{
  "parallel_block": false,
  "beta1": 0.9,
  "doc_mask": true
}
MLP neurons of a small language model. Each row is named by its layer, matrix (gate and up: input weights) and neuron, and shows model dimensions 128-255. Each number is 500 + 25 x the weight over its row's rms, rounded and kept within 0 to 999. Numbers have three digits each. A neuron's up and down rows have the sign that makes its largest values positive.
A block is one neuron, or neurons of one layer that tend to fire together. After each block is what it responds to, as a language model described it from the Wikipedia text at the highest values.

L3.gate4:499522523488504504528533531470481520466502491463455519507495490507481509529453476480534515546448495504503535506501528476525498522497509521491490482511522518527503506485482477493501560521511463495487518546537531529527471505455497496482533471543479500500472446456543536515466510504552527501520516481489511516458510468492546472512486544480507488493486468519507530525482525500530532480496
L3.up4:479505509465521518514534523456535519475544512478454513502474476520459517515467488493518517518483526492501514492465526482516527508494477512491490492532530518537502524508483443497529574543499484479484495567525535520524502524470514476504525473540475505478473476442528537499474497494553529526517503479482504524483524478471524476501469525480517481498508518507527510513498547512526532482497
L3.gate743:472463515485534561500507513491479505461536500487527521544480501523496488506499479511498515504448504506552521525474515509511528503508495505477519462502481502513493510469516469522501472532519476528526558553518537506542502493473531502468460548526473491489504533480522515480462481520521507461492528498505511524537517502495507515475536534513508531455540476522504498537502537510509524471524
L3.up743:506503479505487510513509530491506459532487529501500547475493468515451488464470499458530468503523505512471490524504496462538468523474507491512503479499506537476493517486470462508484529508442486536512488505538523515528506531487487469504521490540510543449513465479521504518485488504496497499490452495506437476479526473479548490477465525475521441477493512482501519506557494519520482532482
Description: Word-final "o" piece

L6.gate309:513514499443511493538485506494477472494501465508528537527483500531487527486507530489506494497499463502488511473513501530521507534520503503489481523507503489498506454463489463460513494490570539490510496514502478494497563517473521510542509454500521514541488519489511491527538500506545525536473546532504538514469457534483463491459492497527525473489490485500501456531470503507525496472505
L6.up309:528517505516476485508506488462512473482448458496480525542511466469520488467522540511534517490505487484523503536504534503493502489544531503482493484486501491474518525506470545478514436514515532531462529518507448527421546475508469475505533493502495561488492500569507464495517519505482476532475473518498508556506467543466507478494518484552538515488495500495513503481479476525508530510466
L6.gate437:514478489500508485523479525511474538504510471511478476467472508520506515502522519517511557508534466497501500507512476506483506504508487498548451490520503533536483502485514511522504519521464485518509537493507525488510560498512528490502512501470523487493538525486512468500495476530491537509480520503544515542514454472542521525494536491539543508457498508502499485479459464478531513456460
L6.up437:504481499502501508519483462504443538495501541523506530468479479505495523490457479507493529481502449533474516514506490506453498470505495513495487512504478493525523514480516490482490540454469541498536471501510530500485516543475505524466502499461512472535499522516534484511462543477485490456481516489518482563496504503519478511495547530509550555524438516517506456514467502451492460519489
L6.gate960:496457447520514477501498496509493517506471486457494499518538511523535509516524538503532490493479485492489527511503482542492486481517488462459497463521500504509466516507490532486491482464465486516535488479453537469489548494489501497510463529484467546524488481467503503521515515500473468454520532476542484505499460495538494515461462577510481502438511489510498541500448474513491510492479
L6.up960:573459506497493460499483526477497512490491511483458436509509504556556496539520531525485528532523553531499527506531489482476483483495536500496479517501486538478524537492512456493529499536445486521487505523458507473512490454474478524533482502501504492491508496526479478497487506538468447493511517486511500515501508509504500512542554475499506549534510501531504540489494454511518497488472
L6.gate978:498495486492485508510507492499416527462515492538463496496481467488504496492488506482493506479506454539513541477508510502507503489488511472536488499542506523498526515490508454471474532485533522493511522543518537536513465484507524462513466494481490522490460473483465538538505577481508530503461503498478543510510442510471515488486527529517512492469513476509486495513480475467499511506526
L6.up978:491504507497482519511497489496520492476442456505526574520493492472484473447514508530508497494526471483506486481530547510507504485519508500501487528487492490531505516548513516516530479487469522569536505468480501459507547497515469495518516514514509522514539509523507473550467509474470473487454443512505494491496480526499496526531520486488486519526503511500513513476488489468517493484472
Description: Mid-word stems like "end"

L8.gate97:469508447509461507495509508466456504511483509467508497556471453472475437512496504468525446501478500467503507519505498557540484521465470507434448467476492488497496492497540527468502488498514500495480479525508513515525545487483517468472500500481504486521497494462524497539503487482506490520523511463476442513489513541490500506482506496468505526466533530522486523539458500487490477499500
L8.up97:468502463473472492486526487516495494448468493521519485471464482493510481503451470487506464516480473469486448549519492479520513493477477531520493506514506521508516530487538477474497481464479538506486473505535474481467491509458535490470543529488503503520455484525531495506487554507497536512510524508511479516489505527530495512493469491453469493481498517493492490483512501457503469503526
L8.gate194:439513484523501536559496448534504437531491521491463472523479493487527485511526496444511517485528525481494461432468516576511487525476504482509448457519492491480481468485516469494483521469500470506455547542508510515510543468487527488487454520473500523517528503519505488477498541462482489456485514510516485542488473479495484502454512506527443522453482516499490497504451478458519463509496
L8.up194:500513524502476501484516485518510504458531469493470499542509495513497515508482491472512507497471512498500490484463529537529454493535483496479469480452511495487487502447494487437480502513469493508443521535470506533500477506492474482465457473494539508493481508554521492527502496533535500521553498478429466518506509502470441518473473532500491499509537536514475551456486509457504534531496
L8.gate234:539513491503473536489509526500478470471499548554472528539467474482479512520505455532473490440541522513548543507467516505478499492490509470514493476464491518468463473497546528458484513506500471541496487586512502481523501475485529512538474491500486500486489492497499545496465536470515478532454505487510489479499552437489480496488499497496514465514489515479502512507506508521478497493517
L8.up234:476465516468483549463479502473494509494497507491485528517495510555520539518465497465481489484485541495497463487521469546470525502509514498485487481534510497528437496516511498493487487490456513570500494545479529494452533498517510508485502505500480494510491518514460444478498489538518502492492469517494498556500504471514525527470498483456497506502474491498508514491553504497502534540523
L8.gate312:517467486529539511517507527489504469496508506564452495548529515521519486507506516515496533486512498499494526503532488488476536516512531490491548506461487505475515530446489485454488511504511507530433505529490553503508507524507495465503479504494501489511547532515464501490521497422511462517486513488536451530521511486551474526503532479513538511517507503538503520444488489490529481515503
L8.up312:523494492548499477515487477507456497491504473505511563468484517457469524521472486492513477556505528483506532470491503481456492550488515481526486521486495492488489480481545512502459483484478520490483483476515471473432490500519493507477479520467472535483527503483475494468473534502447508482505505498515525501494472529489491487470499464512500517503511515494484490490462484514483498488499
L8.gate667:512526467481438514503560510495462480465483506516496483515488495523476493499498507493452495509479484468507496526489545460495552460496494475536516472460490508491499492499506499502480505496533464536491499543512488517561551472485528510487520497495509504495520484461527529502473494468493516534511538484514474545489507558496475493500538530532497504454501481486522532458545502520531519479506
L8.up667:496506502432461506504493519493504466450511511494468510503515500481484520514485489490467525555514534488461458524479560563505521482517539505467497501479523470516449527484528497511515513475467508477484478513511479518507509469466480503538505475485480471464468430531470463467480516482478495537515481502525455491492517485485507464507492490477485562482511469515490529498482483501483537531476
L8.gate774:502524502458492486519497488522479500472463527512481474511490498525480435582489514492478462477479491485479495478488461536517473486499541540475503490487486492494530509474514475503478524535496459490507504550506527529533522472488485493471472497503505500495486453462498513501471499475478477526472517459525471473464503445530481471504530516484535484489505451561498535544528491525483511495499
L8.up774:530485512535497529503528531457480512526476495463437547514529495526482509530460484490540472496499533516510512483512507508498488481471531517472483486557488526473504508558520507511493496513522462480476526551512523549505521482465531477489491489523471493525480488457475556543483496525485542450509478479515474505516477530521512491522494497496514501491482480493460515466510492532465501514503
L8.gate834:459492471507481525478500537488506518491475508481513442525502520495502520501529513518470494500472473480522509496496476495505532455510445506469484462503523500530469487509514479513513499520508472456453483522514493498494531481518520486518498523474516547508533500497474524467517461464517523518483484474501463534489500493487460477492474535501498482541524485440525522552481484493502479518526
L8.up834:513489473543517489489474498521534492496480524487558542519503482472517490497525523531463511497507539465468512550555513530510508470513503519487500484481506450489490528481480465519522516513486541462486526481505511445524520494479526506529453540509427457476514517482489501497535487492505488476495523516492461485508500501516546497523485488518490472495493537521509542500490508505527504539483
L8.gate902:530488452483512539476553471493493456537508444510495509512498466506482471526498479462550482458551417495511504489522540518498491497502521482492511500458496486485520498500523478508461494510522507527491505526521494472489513434498526518471486501514488486475517497513490474498521507484486477533542507454548471491494513527489517523511528519481513539461511500526514548539533477498527467492517
L8.up902:509582520464458500488458527445510513477488468542526556532523524484491524536511469496505463475498485497503487465528504518489517478511493476490535485512516511523454518537510539488493506484515509498510487507507494505490484477517484462492488476508526484455476549545474470538505499497511487518545504527488505505482466465510469468458518496500515485535519537459534517534532507522487511527514
Description: Mid-word name fragments

L6.gate114:518513520504448507527486498476505498497470464519526479481502421516503417551505494531481475509428482420515514538484489501490492497458480477478515470520476488459537521520562516506516506520493478485473544507538498514472528496510517514518516545459502535487480461482506497528529506521533475520482498488495519503467508556470504516521558527510513491504503518492487509498478497468485496462496
L6.up114:528518472454493508495495489516539472463484467489519500482505514529510506531508467520532488548484521549493482492475495528514508504483535510548496501522501520508462498539480519499504508513499480506479522467512502511491498503518437491498514517520492498511532526519477514488488492492452485454525494500481487493506500516514485534514462504470456525494502522532494544498492504455500463518541
L6.gate530:506492462506466511534480495497496526509491472518456491487515479490482503505516498511439464500470491519488509456480511517512500501516456496503475483517501541536471530564537486477509535530483502441528532550490506516562509503487544492495481533493477528482495501549490518498488485445500486503504518539456519516450514468464461476506494490491524510483504446510480503502510508507480502507494
L6.up530:551507513516491464552503521529493522493481515538519524520496459528507501546536468485501478467510494516501480491565531542504512508521493512528492470495531511494465476521482503516501490500466509480555526504538511564499492447511511527455525499478552453518492494496517479468522476511490499508492498537495551503485489485545489515503503494482488529451530503560509552512471497483518521497476
L6.gate908:496485468531499496504518452537481516558492531524506503512519483495492483517493508470513499515479502482489481525467504520510483502456472488493495479513491490468486477501483505494521491515538496480478524522472525505550485519527454454491497539504484528546510516471476508554564505477442485480482487509485535475522472521501442526505495494529562549492537432511482513513513446493487489510450
L6.up908:522471480516491499500528455522523517513513510545547478496518474460485514546484470461523498505478493494512495493469517510507484473499474483486512503537507470467477498456503483479496469535531483467478516513479535510517496552539467490494516500543528526513510520483482526498539442496474526478467496540489526492535491488495470511507480488526533566508489468520529484510481499518479475517516
L6.gate957:489502491510522513579492517473496448501516498480495517498516470513511463504486511481498562498506493521474493528496528547522490526525496508470469502512505547539502507544488494488537492472497486465467518529484529544467520508519548459465483503485478511513478457511454522480490499491488486522500521531506553524469514493497483547492518465524545584505519523518450510469481471512529506511480
L6.up957:499495506523516495542446495467517472518493507519540526478501447475545445532482454463478519516517505516501498533519525520526492553530485498487499483495482557518484527533486498472580515489472490468500502516492505497456527543526529518450502478500493509497494456483480532462465498499493491539488499510506531474501495487501517530486496469485526551518449538520468504487444521509531530499519
Description: Institution names and word completions

L3.gate571:511479503510483476537508511440496521512513479528499481495473501502477540482517482445500499484495494510508513495462519556529454534482510502545503524507513475484475481510493481497491522470461564507472515558543513461512506535488513466526493540466532519514536516503512456539448492518510499525517523553506500498433487474471479487492508508538519525474488483436458492502508485506525475484499
L3.up571:528544525503526499511515511533522504503472524479490466490490513558517465537526529453527496475457510513492504496497509524508479477473481504482526491536521456503527432522449492496513466489501503525464491499489474504491475503513441539524483490484506507530539519502489481516503469479484470499470484517479542497499498512533524482481501523511518578503451458480504501446504492489499488520477
L3.gate866:480490493505494529481498509511481483502495485507477492532508470538538527469496496488527450476481530543511516514547505549483539442486461499480497484500512451479494472445464500487516485512499499520473497554481468482482488461521516502507467503466504505534496514501540495551507481479453495531546471499489469530470490500513496478532502516504494503468502509501522467480548464512500527473483
L3.up866:475483496485510499461503509535507497557532542500465525483455494528509507493523497467519500513476526576526507480534473507515435505472538503545518472539497501493542504524481497535493530495489497519533504481483505522505584500475477484522507517498523521511527527498511513507500500505465450548468546511500485511487495515528507502519473527488486490555525507503546476529454521455493502517515
Description: Mid-word fragments, mostly "ion"

L8.gate19:464468485516467572531555496510505426512480497517513526502510475521530528522475481513457532486469519512500478512472468489441505491520485493480468489515506513511507503514536457480502494491494490535504491541530430501489545486482495494505444503486497499535527520483520545527525495473541488557526496482532518507469519495519499507531546503504528505518522500514518499456514492504519522521463
L8.up19:471497493497489486496464490450529470492486514481500492510470546487485485522521516467492498512551467527521500485544523497489477490488516465526478468513491477507475536557494513498496495481512522511538519498497528485478495475518474504501523515448480477484512505474481491541457512494478508496490468466538502510485469493487535500524536586498529539482483503499472499460456490479544498506465
L8.gate23:525472544528499499529537525522487506527473491507515492463495510495470496518467527497468539477498476508496468509486500523471494472508518486484501528514488458480538517465521495517473479492505474531537492526446504520489508489509555450495503503494541523499472470529496496537545495451504532552499476530478488486504517543483501503483525502522502470468495478482488502509509479512516526498468
L8.up23:470520543516480525511508483524530458454480511482488545465522522453539495502505524500477501515511505480450444460484494544498485500507475504517485505510495463500553492545496500530477472477462499525489491460475505513513521512485489539497503524478506547480475497544507445490549505488481527436510528523498541503472482530474508504499468523501507505490465501503499489480479498487520521514471
L8.gate36:439528452506537510499532463497480511492489548494490480492495512502515462507504502494504527482542495523484490478541504513519536508497475524455500491545463447538553519527537473490498519468523517532511520504516483492531499470502480492541491511486519506529536527513490489535525511474474447486477526499476486482447498531525525483495513558521512479486523467491503473497493480499501508474419
L8.up36:493481546518498505475484533477489448502511486490505536494510539517520529519467497507499470467497508451498466472503519507440498468504514514513513526485498467486482507517509529553516511514483543457515529493478563511484496531483505489507482528530507486482484486509469518536503529516486532467517511447526521493520506528488503475482492450478545475481464511540523511496487489522431529472534
L8.gate243:517549481494492489493531486541506506479493469503459498491504535497504487413497518522534497501485436510508518479476486513547515487470506470498517497478468487506472492540492534442486457469515463536496483510446497476520485474489500501482512489472476552537527551522444506546511479490505499515471543535493509461491478475503470515487519496522491462494497456465502497496497447505554490517473
L8.up243:508488529496511467509472515519506456489537513503509503499473500454513469521492498446472521529483483544509471508483526509518488453468445486522494513521544478536508479495517489449508529502477491488506511510442501501512536506501494501493485524488496546520437480546497516499482488495527552492498532571469507494479480523499518514488495491546531518490485496516505508473490481470550522526460
L8.gate259:495469485511466478516569486506539456494475527514527473544525516448461476507490507474495471498489457534502518489487500505482456467490499465503503506526472505514532499516514489516523528496472515565499533519482500495575549459486512478497531535499482520503497538489501507494522484494475484516473520529514516489448508505517493492524524561475507511489523472507479527500517465484531532525475
L8.up259:483502484497548497442520518501494528473486471547474518480492472488520549520518485478496514497493501534514507532505486486490525522511528498463531500476486506472499520507505490473500518542566523529531516464492509483513508502477509515483487486499476525465534457525443567516508500494511513472480551483475511515433485518516506502504477462474494465456556518527512442482439504510475502489501
L8.gate307:475525515498493490513515481481513449514517458473469471515510520463509470505464525507495487488497456509479478510533495521536505491434491456520515457492511465496509521500507517499527483465525433534523533504489537494533539449498526484457476510471531486495509554493514466550492526506480492490512507488456504464460479527483508490486519481483519523455493503462472492470452478465530495512462
L8.up307:483522529464512558511564516504501522518465491459521536505480486505498547497476502475501510483467459542489518499484518513491520489480496500495479546508505481548449528482540514437489495491531502495570493502439497506528545481467483489516484496539521523480549515532528505550496459474485492509519489499505457499488495456480530508492483489518489437510482524478472492483466493530502492450483
L8.gate641:537460497488529495485499490537545451511502504504505513494506482470518515512515501500545508475494519491472509518455526505513450460471478458533488475484499468497490480511491475494508504495538469524505486518479500489484552450487540500529506509515519487458498505456508517484557511498463494525503500517537503511528514542541525525507503487546514516502536498471516505529492488463517484479504
L8.up641:433540448504445505467558515487469552563481542496528486454491540532464500479520477498477508485534517531538490509527515455419503483439510537520487526498493519487530522515523511519493497499502546516507492473478500517486489493464547448499495467483492504528500486515475532512495505477494469499517531497488518540505495498508514549500515489490483476453504498498486488518511506535540462476498
L8.gate847:534545495533522544512509519489527482536439441479511465512496496501487504491521520501510491511490503550511506521504485546468493507504498481518510497516477513471479501582500534515501513507493501535518579477446490502496512493505510476502472555500485551513514459484482501514519517452527553498508465520510493510510472555540511571450475530567495510457519460482510542479553495500522513505457
L8.up847:481480462502513482515532479512462494523504524494529474496476508516535515475505498477534530530550448496532501517510503535515509463491485460530478506497501563508470506516517492487516483487487534530531506488474501424499497510439525501522538507517459516526482475471482496487500511504472486516484564499483471537473504505505492548470515462542512490491488468482453470519510483497514522442485
Description: Mid-word subword fragments

L8.gate9:556493465517522504526553454492540476484514480506478504508483475507483478496543523463518489475475458512487510522500530487547472500499506547508519481495464546495512466486520481507539527496494504441455485527529497485485514490492518492512483503466488498504525486515497501560507451490534497527485533502486487503456521475489468517481481509498559519488524479504493496486507499459528459517510
L8.up9:500519505474545502481430466533507527469474449550518511460481484504461477491508506488484506483531498472488499543441489486487514479495500446477507507531499475482470486476453505519495530520440456477503478508476538472493525515477494501501510504464496494480428495463496506519531519499470472493511447505499463514514543510529460504508544477480533522493506549508525491504513538476498525548497
L8.gate136:530489494468477484481494473491522495493504498525477506493521527514530540534500512473553535485481483520510548520478498567519491481480486508514508480494437490483517436478531474484524496515515517545503515520490518521501497458473551484467492507490527509490498482510466520528500509514485479524476503547482487555465487473506482452439495522501535513494504495530531533509510484470499469491489
L8.up136:508485517504478511482491521495510526506541485503517469495482470504521495506486480497501564467466465518490477503497511489457482474505503472488469511475502453496461555489537527492477473492449502495482538454482490470480488512512562532459491539468477461469537506503484473513478473483541517484511496508481466480439488508533515497480517496529471505447477520519504497462483519480516501531532
L8.gate151:478455485547469453499510531499506512519504493533468516480513490521477523527517555486482494504503485466464488496506490520511515501502500502512495515494462521474479485497527496516513511485510511450489502556491465541502500491442483501469511492510549508545532500462494491514494493497481429509455507525445495485497474454489514465464496482490503504510499438477535511489484485501479532446490
L8.up151:522520479547542474491507528510477523493498510548467488512535507534503466522486525469461510456503529523512515492534508497510479491495563511521517533509478532471555488525537484478503494544546490533490479517511531505505509492489484447522493506502475499485459485495479528483506486481498462496511484490479512478525510450494532492458515485473516488521490486484433513475512492485489498526486
L8.gate178:501478506495515501506549529476503487481469464457488483508469470564481472535526546533516487513479515494509491478481539484487535460463517470509449495511461541461502497473504482506530497530508511517496478507479533463544486527502513473486498474520473471503551496464478517509490503490460468521504536486503509488482494506498451502471472533496544508528536485511481533476487489496500474496515
L8.up178:489507505518528471492524489552497530472511490510485542466500471473468529503527508523549476469496461491501533523500523477470535499549538491513519492508504488504516501494472483521535486484498478484489512459505529526496465523509518476504523518502546535474515529473549485537497504487475502490485514488459517476510473485509516490490480546494483509512491517552493488518523523480532458482538
L8.gate272:499514449453497496510526469486492468499462487504495539482544454527502466520551490506484463448530513459469523525514523503514534548472479512495507490493494525464525462464479475522555516523481510521479513519502532494538539500498483463506511511533500491505511491451533488490477520488487453521478519550502511485515534531520498535493508514483508494499507493465473503500475476484503486443486
L8.up272:540456512463499532493523488520550476463505477493557522485480481532517538487497514517489551501458510544485496487495507506497495508521506481502512500511497495501471451488523486490515531479534497477482535471502498471512518532474494490466480503509489501473546489514483505518527501475507458451493465478490482503507494491538510457491496499494493511532505515460514492462476513471476504494540
L8.gate302:522468516474501517531555491495464485543504449491451501513533492562463480521477503479455499493479513516498497516498514527495541487491484497530498488525512459476519461474484533494521538523531511523487549528453531522530544491523463456478494497520497522472531500545507551513481513480476455496523528522516507502473491503510492517507496513490496482514501508533492487485540499480511442475513
L8.up302:517461473511488483481507488491468509507479494525515539490478523458469537474507530521479502482486494520472498520463520495466508526467522498532514524481481507484514513514537520523530509468506510455507480449470485475500468530516513492467446508511478535495508502488548504520472458518481476511487427486443500516516505532507487443513491469490488548466508504470537497508471498466473483477511
L8.gate580:479497466528503505499539542487485466512513478495481527541518532488500492466510500535495510466463476499488485488490484460508492478490498520502495508491525479513472521493522468520469555476539495502463483478458484446543534451500536508467440512467523462455531522481504527497499485475463482496520500470477473518520490485474465472562563470502506496499496475491490470447509501444459515532503
L8.up580:479540490506510496484519493474539474477515462514477456496533560492498492479467500525488491493478542551459485534443474524469500489481465506452458505515488480501492529492462496514506522557446516496496518469489493489527526470555482537499458498458538495478499515499500490429515475515505480499533513491516508510488539507488489482535526499504475511446483497443523504499548506462471495483512
L8.gate1012:509506486472487496533519532508496519569541527510500460489499518488462516523485544501450528494482486531453498517492494512491479464483484491530491505499455519519523457464527490478445490465501487531538519496529482468497476489492482517472520495487508515498498497495513524526504488466468474509465491488458484461493507511458464453519512549479498504454568473496481475495515499460532470525502
L8.up1012:509477467464518466482510489506476482520489504517490486500485488521455513481515507496528486491470546496532518495483503486480502538493535503538529486470460479462459498497443524533507519485449459555500517488516570486491481506539538499525497507523543523449492483445520507527504478516517548495488485525473518473511529520528503513513515522502537522518504493530510496543520517464506494493507
Description: Word-final suffix pieces

L3.gate94:514480468498491484511487488447508522492519483498542533526535498532481545504485512511512450472523495493515519473496499509552548521536525489528514484491518459484465433477457544533496526485507489496523529457482555450490503468478518492542470494513498514464471536505515513533473513479493531489483487479485521489467457481499534508493467489503533504497490512539494490489490514468527507489514
L3.up94:502521524507496532570546521513462526511482516501479545537473468534514491488498539466517516513502532486526492523495510572479503536487521491524535486531474485470464535553481526542514498501530514528544483491479482527484552478499457501517471500495471535503501494467483498509505496513473491493539493489454490480523470454509510493524502480484495531517518495501494540449525515458500488548460
L3.gate850:496492513477506472487500511514493497529481527478537538501528544503493532453521494445492466461476528508553500528479470476510514509505536495488526512491500467480556506507497517504530510507559524515461472461450495469458549523505574525514532513489507517501489494494504541531462508493515528513492476512541516542492497507473536507482501514491530476514496491462485472507480487469544489520524
L3.up850:524457490453487489565547527491488515452510481498541513505505480538487506460536529491513490478480496481479500529455527522526530505468490494520535482553495488532476485546502507534482520482534467484516476543487509474477556498482493501525506545493522549499508478479557530513459524529503498511497482464475477522544488479488494502491501485510496512509517482501470509519520470488550523489508
Description: Vowel piece after onset

L6.gate191:506514504472529489515525493517486476515505450516473486533505462476480547500521497493501501486483456538537543490520544475491494499512478463502457502497495503483535482495495464507498522537488498514505494487463537490518477507476498463476445550514498503467499538489487534467492501496498524513530497477525500496490524524463451491441492508527514516484549504504501504515532468482485475455506
L6.up191:530486526489529534490513515480515511486473487555462492518493486547481483535501484512472506502483499526496470489503494532502543526477503504483502467457478513462489499508535521509523545531504544501496532504459513486506451482458482531514475533482512521478520550495529523550475498535535519540536539493518466491474503498447493486467480526498478485532482530498531524491523519525494483440526
L6.gate301:499535484510473495491483469486480512552493517512452515498508475492482451503468529508463513497537446535449519485494508494501523480485475459472475470503490512503530488497500479492542501474500529520514480480524510530530505481519444474528482546464519539458462501476481491541504521495536481478505509495513514491479524529470505496514522528506506530456517473511503493506534504519507489511501
L6.up301:523499464479499511532481478483508477523470520480490518460540493538461478461470493502475493473544464504455544494505510499490512491462473478517505531496500513488490474477513507514539484478489541464509456463525483477519535522505469507462501531542500490480449546451527506539490498497488491503509474465504472499454531490483564489528482513497519494494451488466507489488491530559459480483535
L6.gate446:490480512449498455500476512524533483514551517469492515482514513499488508535528506454490512469494511496512511512521488511499483497470467482468475536438479474493511455513474460476529539437538512538468492492505506482464510467480450479484498542493517470483476512502490492492498493493489481503558492505498502515501538492475487488470518462488484490499498550480507478522537477527480455508521
L6.up446:494478499463505487484462502480468509484478491468479499521538492455492496549523467515468519524502521525548502500500476485446485478454487481451492474467475473485514472472528482485533541473514533500465533510529536556494547486526462525545492512485504457456489534493522505481494536487489520458514536508484553510503527495498479541489505501521479480472514537510494493535502491494505450493484
L6.gate819:496547481486515568504468477546451493465480479495494450508507509510477447504456542491502521509489469509468530503503524551532495451475509453474525438513501519529528469501477480493508490497469512527513493521501524466523499494475486467427470501508514481503450491467522494503506472502537500528528474494509503513503486509545477505512541492504494503511470502525500540538545494515495496508514
L6.up819:517506477463493490518512491523501472508517507494501470515508517466517523513533486466476526522498497501523550488504501488507491506509461494516459513512515500547512495499480529455463509524494464471520563529482475543484498492452512545460471538476532487519464508507515476522513465491523497500503523485524484478473523475496554502530574526523490518530491482481509471496548505495514512553513
Description: Mid-word z in names